config.yaml
hidden_size: 384
head_dim: 64
norm_eps: 1e-05
qk_norm: true
optimizer: "adamw"
warmup_steps: 284
dataset: "wikipedia_en"
MLP neurons of a small language model. Each row is named by its layer, matrix (down: output weights) and neuron, and shows model dimensions 128-255. Each number is 128 + 24 x the weight over its row's rms, rounded and kept within 0 to 255. Numbers have three digits each.
A block is one neuron, or neurons of one layer that tend to fire together. After each block is what it responds to, as a language model described it from the Wikipedia text at the highest values.

L4.down396:084121106141174115138168136091135059164140113124117135196142133123117172092125149126095089150122118140133090107161107088118099134109123130102164168147202144159171157125167089114079137103139113164133118142101131164132139135124130123137098121153139149135115101175107164154120174129125141117092148131130105140136108126141126085128161158120134140140112154131139107143171135124169137138098
L4.down500:146143073129133108085163120114143122148163170170091147190088141143104128154120103139074099151102125166151123131123119159150128097123124100155169159141144136124131108105133091126148134114128130137123104131101131112122120121154161097123092112155157157128166122149117097121138130083093131124091146131111117091097125107143122090104132127144160122175131131147120117128161117118171140186126
L4.down813:098143151080178136122135129110120130146133107125126114171148111104165114098112134092068133111144106099049109119137132107131114101138140125099161133143175091124129138130117091131096133115115138143110109120134159076144100126139088118139078140176122162160120121139113165160145135152141181118095116124143134131124115106118134086106142148137159122136100121129141158145151127138139146093114
L4.down981:125124068109156166133127117116134136160118148143114138147136150113118171109112125095120111170116140103109134116123090140172117131098115101146130134132184149140167130122135083110081160112144139147157139103109125111126102117108141163108044085147115197139123150118110193143109099120129124097109116150117079124095131087119118134148141139127130095184094104155186116150200139125159149120121
Description: Lone h, H, w or W word-piece tokens that start or split a word, mainly in names and lists, as in Hare, Rwanda, Ashwini, wounds.

L2.down408:156090147082135152132147103122114129140128102169113109124118112162143140184107122138117102121180127119140110165131131102148118073158120155120122129109134125120124096117190132113127142128126131121130115121081138113123090068171118111103100083115154150112140153149145123106155156128104180166102151139110151093112103121130133112106152129105148138125159143126123114102137192129088138114186
L2.down507:128158114130112140154163134115114105118088116105121069140096161145121132143138138169091135129136118111149102182140160108172104116138114129097128134108136087188091128141146120131147173131078160089120132122115130132153146153122078165092092136101130174144118130162127083090132141119096123137117110108100123134080124142133121118113128130118107120134133112090123154079162163114066129126124
L2.down1028:152080140114143159150143142132117186123121095171114147095095127113162137155119121110099109110131107144101099182172130118168107111113129157108151161123110077136113169118115104154123116119133144138127129093152172074154124147139105128111108152138161146128133121194116094093146152156128130131100109139129159148087136136129148144108084126136130108118095142149153142077142169127078132116167
L2.down1095:153108156108110128128123087109087168131127121126099085084125134111177128157134136136097087141101131120121120165146134141130116106100124191166101091119152099139100150124102117154099138130167139120107095114121103115120169124142131104111143147142139161101086094152152114109116146146130149147167127151121142113098086190097124135144110102143156133101097154146121124109141159110143116111146
Description: Words inside names of armed forces, wars and official bodies, such as Air in Royal Naval Air Service, Army, Civil War, military; weaker on World Cup and ordinals like 46th.

L4.down1:140125115078154122132161101135116126162100144150141144088071166119097160128127116103099138083128111109175147137136098120121134136101162114146159112138145113140074167134130146121093172129144125087151114154097126106160125130127114102130144098157129150136145155134149108135112124106148119128156093125108104169115146193126138140140152102139140140138132124124113124107091082147158151141146
L4.down655:145185111142115122158088119109145129103097123163093095110095127087134149149121136099118102142115133099129140145119123116163138095099107116135116116148098131124124154117116127092120112119157134086115121148115152113129149097122091125109159153156112136129102119157157123157132132142135108131167141123100091125172129146127105128114102108132109145122148106125092132130086146132115080140195
L4.down1001:090116115137104126160118119127175168105120150113111045148118125103118114124145098131133176134127094125120127130118160115157147120137118135136097188117157144157152086121098132116108135140135155119131143100087109140129114155132138148105094095163139116128116112117124110131163160124109125150117124160142118096095145083120144144159168110117096129127174101102106096155141127132131092104093
L4.down1400:143154104142105160188113121128130149135142148118115158077150143127108083155147160148109117116119131107132071092119149137128110131136124114131117088112139145150169164137133137124076109125104073101146135135154065080147090109149104137147130135191124118140104106132114152173110111171128116112126138158135158123130123157143101074112140138118114091128128130130135124139149073136147161137108
Description: Mainly "under" in census boilerplate like "children under the age of 18"; also word-final suffix pieces such as -ers (engineers, meters, Players), -able.

L6.down1166:144145110137131172100061171082076117115135150115125141154077181115124139112116098137144147166133090136145109135135138109152134169158122150094111122136110127182121102139135135150169138132110130094131133110094169168132128100124123081116124151134165127113184138166126135128076121105085136148173114133109136148134094116145175125150141107115092111141184129116143157141133126117084155171120
Description: Word-initial pieces and words such as ship, serv, w, spe, h in texts on ships, aircraft, railways and roads, e.g. ship, serv(ice), spe(ed).

L6.down255:093098111092171153126179131096147123171171129124158140126160149079124144111108135090085153148117123135075120140148093139144117132122108134089116113139160137163147178142143125107099121115115155127109121136125154156153110141123108132134089140165128146128110113121093169127122159141107144109075117123146111127121122125160110076118148132112122127148107131162136132166156125112147127142158
Description: Single-letter W or H tokens (sometimes lowercase) that begin a longer word, mostly capitalized names, places and call signs, such as Waterford, Wellington, WEVD, hardware.

L2.down182:143115129087159136102118141091154089155139160172113139119119142109120124115123155133097179120129091141129138136118125143082128111119136098138118130121153126161123141146105124116130133149196125131080113154136124134107111126117153137178107155105158120111121118128110144114098125123101156139128138137081143128163107152096111089129137112105129139121075163146153108124136132123186106198140
L2.down702:121113079118174131072135104110150104156159148192138156169113180113116120099124141105108103152119123155108145143086145135137131111092129095173106114151127142137124152156160118097120119094119145131125096116084142146146158110167151134097087122147161126130131112146120156127131137104117163148133148172130140107124126131166081124136107117160109142165156130133122133161121121115174103183129
L2.down743:116146114108190134116116104097097147164216141146092119145124164101144132094144124097120112138121146126174122108093123137152113148134101108121103117153144126123171132163166109130094141070115172109102108111127133139107107121137104147143138111156136163119136098146101161139111146148115108123137119148136106080126154119155103106129147136174130108165122136120148116166144117110210154182119
L2.down1443:097117084079156147114152136116138090174146152136108132122172188093110136148153112112142128111097097127090103134110141149150146141122119119164115150150142098135169149125168094138088149111111098142128100104118155169122133124113140146132083154150191139118163100149121155126146183114111109109116135113131142138133127163109097141129124135096099105146124122110133113135172120102148112167113
Description: Standalone h/H tokens, either starting a split word or mid-word in proper names, often in tables: Eind-h-oven, West H-am, Del-h-i, h-url.

L2.down153:115132147117149145127147135153147170138132131140141100129150120152157100148124142112104108145090150124100156106146135119173130104118093108153136125137066155099123102133133108127164142151124107111167114127131143111108129123153152118107106116103150070150139153170162136079136164147122167105102149185140126116148154113117148120133111124124122169083099143166141130112140102133165127121132
L2.down463:155104100124134138119153112150110147128113137113153154098139129140127122103101087155133153119105138138142097136151124127141141162091179109119127103126110129143108104110110134125125117128136126131150128086113138110131138117100133113132126115132149121125119139147142122138137115124130132120114111131126112141058135146092106101132126152103176113083145116132129149121125127134153150135110
L2.down1099:073128143150120153124085087123077152131125127161128107118118097114150054132127108099095132127058126143122161139119117117144156162133131130152129134111130139112143134132100122110142170136117099096110125152119133117118073102099142132138087117109105126153165175186124103095137126130144145124075168141099145108150141120117138078084115109148130132136145124167119102149142135128154168154128
L2.down1259:133145145117087115106124134154118139091127136128150144133095125123114154182120097095103117131114113098136122123145127074104132114151110152143160120094111135115094114087136114136139129141124161158144070126093160137124162166179137096085118143126128164178160182129135128116174196133135126126117096149125127125176141155094159111114103086135147145141137084156144129102147118143130110091136
Description: Fires on the closing = of an article title heading, and on nouns naming the article's entity type, such as the club, the film, the company.

L4.down119:075110097127125167129143166128110101073143135129129142127119158133146096148123180122127160134098133126119122095071180114170101081154138132127118159131127090138121129114123090125085148124094162162130105145096178092108140118116120112097090136136110136124123165145117141145105137061090130146123118153132144137163143151154137103124133123114156137124123165137142120143168094127115112148119
L4.down1268:069121151128135128114136160142128145123107141130154120112121108133166134136175111128127084140105127108088064158124130098107162157163101118122185100129114138148133106130132099180119149113108118127136078120118139139136115091170137101112076105150108122114160167163129167097173151146082121136089137109097152129114176157162150137110127125106151107075153142168136092134124122076125166146151
L4.down1272:108137114102113135100162145135138129128120119110144133094124130166174107136154097136131093154133148125119133160122138111158139148120155171151138142122096109122095120127112102164103121107143137157096119129105189146139129139138134112106109100131102132136122161142117119098142149127101152138084132107134111082141149141107145156085124149140142090082145108159123111129173126094137142112102
L4.down1348:111167121125145077117089155157124109129144058135108087109117166116148144101097119088095098126128144108141138130174070131157140158157105164128159088122113130144131102104143129142117143129120105115133134117155140127149135078149133114184174135127145142123100117138090114144139159081124128157146102090144106113125124154179128126156125125152140131113145137113178136152092125153094117147124
Description: Closing = of a new article title line such as = Kevin Dunn =, plus paragraph breaks before headings or new paragraphs, and infobox keys like Website.

L2.down301:162108146095120129129090145142091161110137121128129147152153139108146160161129107092106103115125178104125159112128120114122071199126103131153087124084111126161151093153149109144110153111160151109101093097117130090132104136159100094071190142130117137141124102122119175125128144129143126150144153160112097117133111167114128124152123128126099125130109131158089181100123073135093100117160
L2.down564:139122084148139134123109180104128129117155103157094176126131117121152116148083142074133104063125119099126148133071139148093108147135152094153113109110100128100120102121098127144119143136138134130105095105138090134154115127111138160164114106142124140119157145178101131125110125092115137138108106150135142102140144114120128145121138137152111108108111114150148175178117130100123132117107
L2.down806:117115158131133147126113137115133095071150181094103121133098139155129111152150150090079159105122132126145173119136098127093131163112104115100102139102123091128155125137099111075091151133114132110118143154109146099129113133148095119121115120133125121135115151149110108071092159110127136153123113173114136137174121146111143130067119118109132125109167134102132149126152112119173129132082
L2.down891:128113180125138183098141163143101161146107147129127129121141093147125128142155148158100115094144156136146107196118150113151094178122134139091158168097100117117151142128122109145085153125131147148143144114077096096152099098161106124108102087112116142175154163130115123115149133099103102141120128147123128120072135123105124170167123156142137143140152109116134147124147112147073102117124
Description: Word-final suffixes -ers, -ors, -ist (leaders, traitors, authors, sociolinguist), plus the Mus- piece of Museum, Music and musical.

L6.down451:152106123152114126126097158130143140132134131111116130085140101126119161151139139153117160133127120118126123116105129174164138132152127124104149156113112159079119160110149084091119117138140129099139119125142126122103101104139156129112116114160121132100149123143109123124129118114160110135091149126141140139099113081187169121091110116135114121140146101162195085097143099123118154174131
Description: Final pieces of nouns that close a label, heading or clause just before punctuation or a value, e.g. "Langu-age:", "aver-age.", "Total votes |", "territor-ies".

L4.down237:133142116092103119091156173147141135145141162139159095132125120138127158136124146142120133149118102136121100146102110154127128137183133141114156155126106160137111109124149130124106141135182159144101127106153138116133136136178110143092128089125134076103146100131160135165123099101147120132141145148165155131135128116130137071159117104130140134135113137130116111103115040144110090139122
L4.down596:125142131143127113137095116112114112138107135134120113117144124135160140131123148103083142136126156159107110123124149159132108126133169141146142118142097150134147101110142145086176135152115168134120094136102126091158144127161166107121133114095133123112114140130123115152125118088129094118129134129148138116117105078124137087132119113153178116086108137114146107092151082121118102163125
L4.down906:109130131145138141096134114138140132104098158090149140105112118134135125162110111146138123172163114162119108106167129141111104142158128098131156156122108074117119143132139143134122100165133096136153126163144099132132090111112127110137136154146120093148100124122141165141108161088107147101090124092110106125136117139114127157169092103124120132121098109134179112161107123113133130143159
L4.down1228:102139163122115145122079070148121098119107095156094108125076179074129174105118138098118101074104134201135117125150170164119133119134149152127108117146145124134170134111104136115141154133166177140128103134136156099166133126138105133122141136141134138130114109137137143168117136094155097155092124152116136131141125140106110131126094108130157118122139124120156106128124113134113085126062
Description: Short word-internal pieces ending in a vowel, often e, such as -are, -ore, de-, me-, in names and words like Singap-ore, Alv-are-z, softw-are.

L4.down630:171131101128136150108094094124132138149098055149120104137102120089163086196120139147148116136124108110115112115075124166112151063142146153133148080157161132085142133146135172134111121121144130143102098116140159149124133110128150098075123108132140123118171118128139127149100142145186124132136111131118091135105102083099142140133175131103106132154081110131114141150142082112101118116138
L4.down649:167103180196139134150116121085126140119141120081097136100171122141174138129094137151141141089116162131131141145138166118138075115113089113105098117130069094178162155105105128142149127139118137130146120139121130080132160107170111168169108082120140123137110124136122127153151141119120120141136128147166122117096136135125155093146106116118106124085141160112138090134186147133083091142151
L4.down1287:095095106121143112115117145137111152133129162129130173128132143138137149137164141116125115095131164159138111133115094105124095129108154156155111069134102153087140114114114115153142154110094125156149142145097129103088122126148113130123111126123105097159145133132136132141139099153183094134149107151157067150176128094100072162131121174107126136123139140141113136081111158131120171137130
L4.down1480:125103111122136146090129093138125132131140124157123096128106108117161164203165131144123118121136138114156101182114130111154136093151132117140138131135114118115121086121122109115145165124130142158159097147092170089094103140132173095151135120119129153127151142126083113115118137158115120125122090151134121090127131146090089137113085092121140123115137122132067118126104155121150118160150
Description: Head nouns naming organizations or institutions within proper names, such as Air Force, Police Department, Montana State University, Ministry, Party.

L6.down1285:115126140129129128108129161140103110145103115104118087162115143116144113156086136118157108164100090149159146162089089147124162137110133171125122147141139134131106107170141110128073112102137151153108143129126177125116151137088133117089142150090139147147101140129185144142118118122139113144148115083156121150140133151142100162156169092094152092119141109093155151157113172142139117128136
Description: Word pieces containing v, mostly a lone word-initial v (vent, vase, vacation, vessels), plus -ers endings (brothers, flowers, Members).

L2.down33:122155109107098114175091157121147121101140163149117162182160128137133162129155136106097135100165180175138114145123130187120134152071131111120119151127079137093135084128138123128125135128096146095125129107124158120108140120181124104123117137122108123085111172103142153162123154157129123128129166166160112093098130099118100093138154111154156132147133117116134126113106096134121108183098
L2.down415:104150144141098133109126123134094138126154137114143159141132137154070173132142101082114139140122163144158131183111092162147147108121113125112113122138114125123104174178121123149151137135141093170176103139099146155120159153125132132195120136139109102157124133131122128153143126114154114132149058097119126080124088123153151076116142144139107133156134129104118183140123163123164105165107
L2.down932:063120102101120136114083120122116117122150132116163120092115143152130052129140143138099083138136143164128152142168129174166098120112147093148108135153152172129111134123119126129148123164128160125153115128126153168157131106106125163124096110143127126129114085136113106132145144127149154134098103106144127123167107132101158135102130112115126140152127125110170125166146119099126094113123
L2.down1483:095131122149136154153176129136122127116147125096112142131083108153115139124117124145106117080145141109140142127101120200112130137143115107134163142135168129127119158152112100096117129170129185119162139127093184128139093169136144110140122091120124135182187115089094135147152102104131128113114159128124109113116092106104169114127145133145154076131131179121132148147156080132144140129125
Description: Final suffix piece completing a multi-token word, such as -ous, -ual, -age, -ative, -ical, in anonymous, actual, scrimmage, derivative.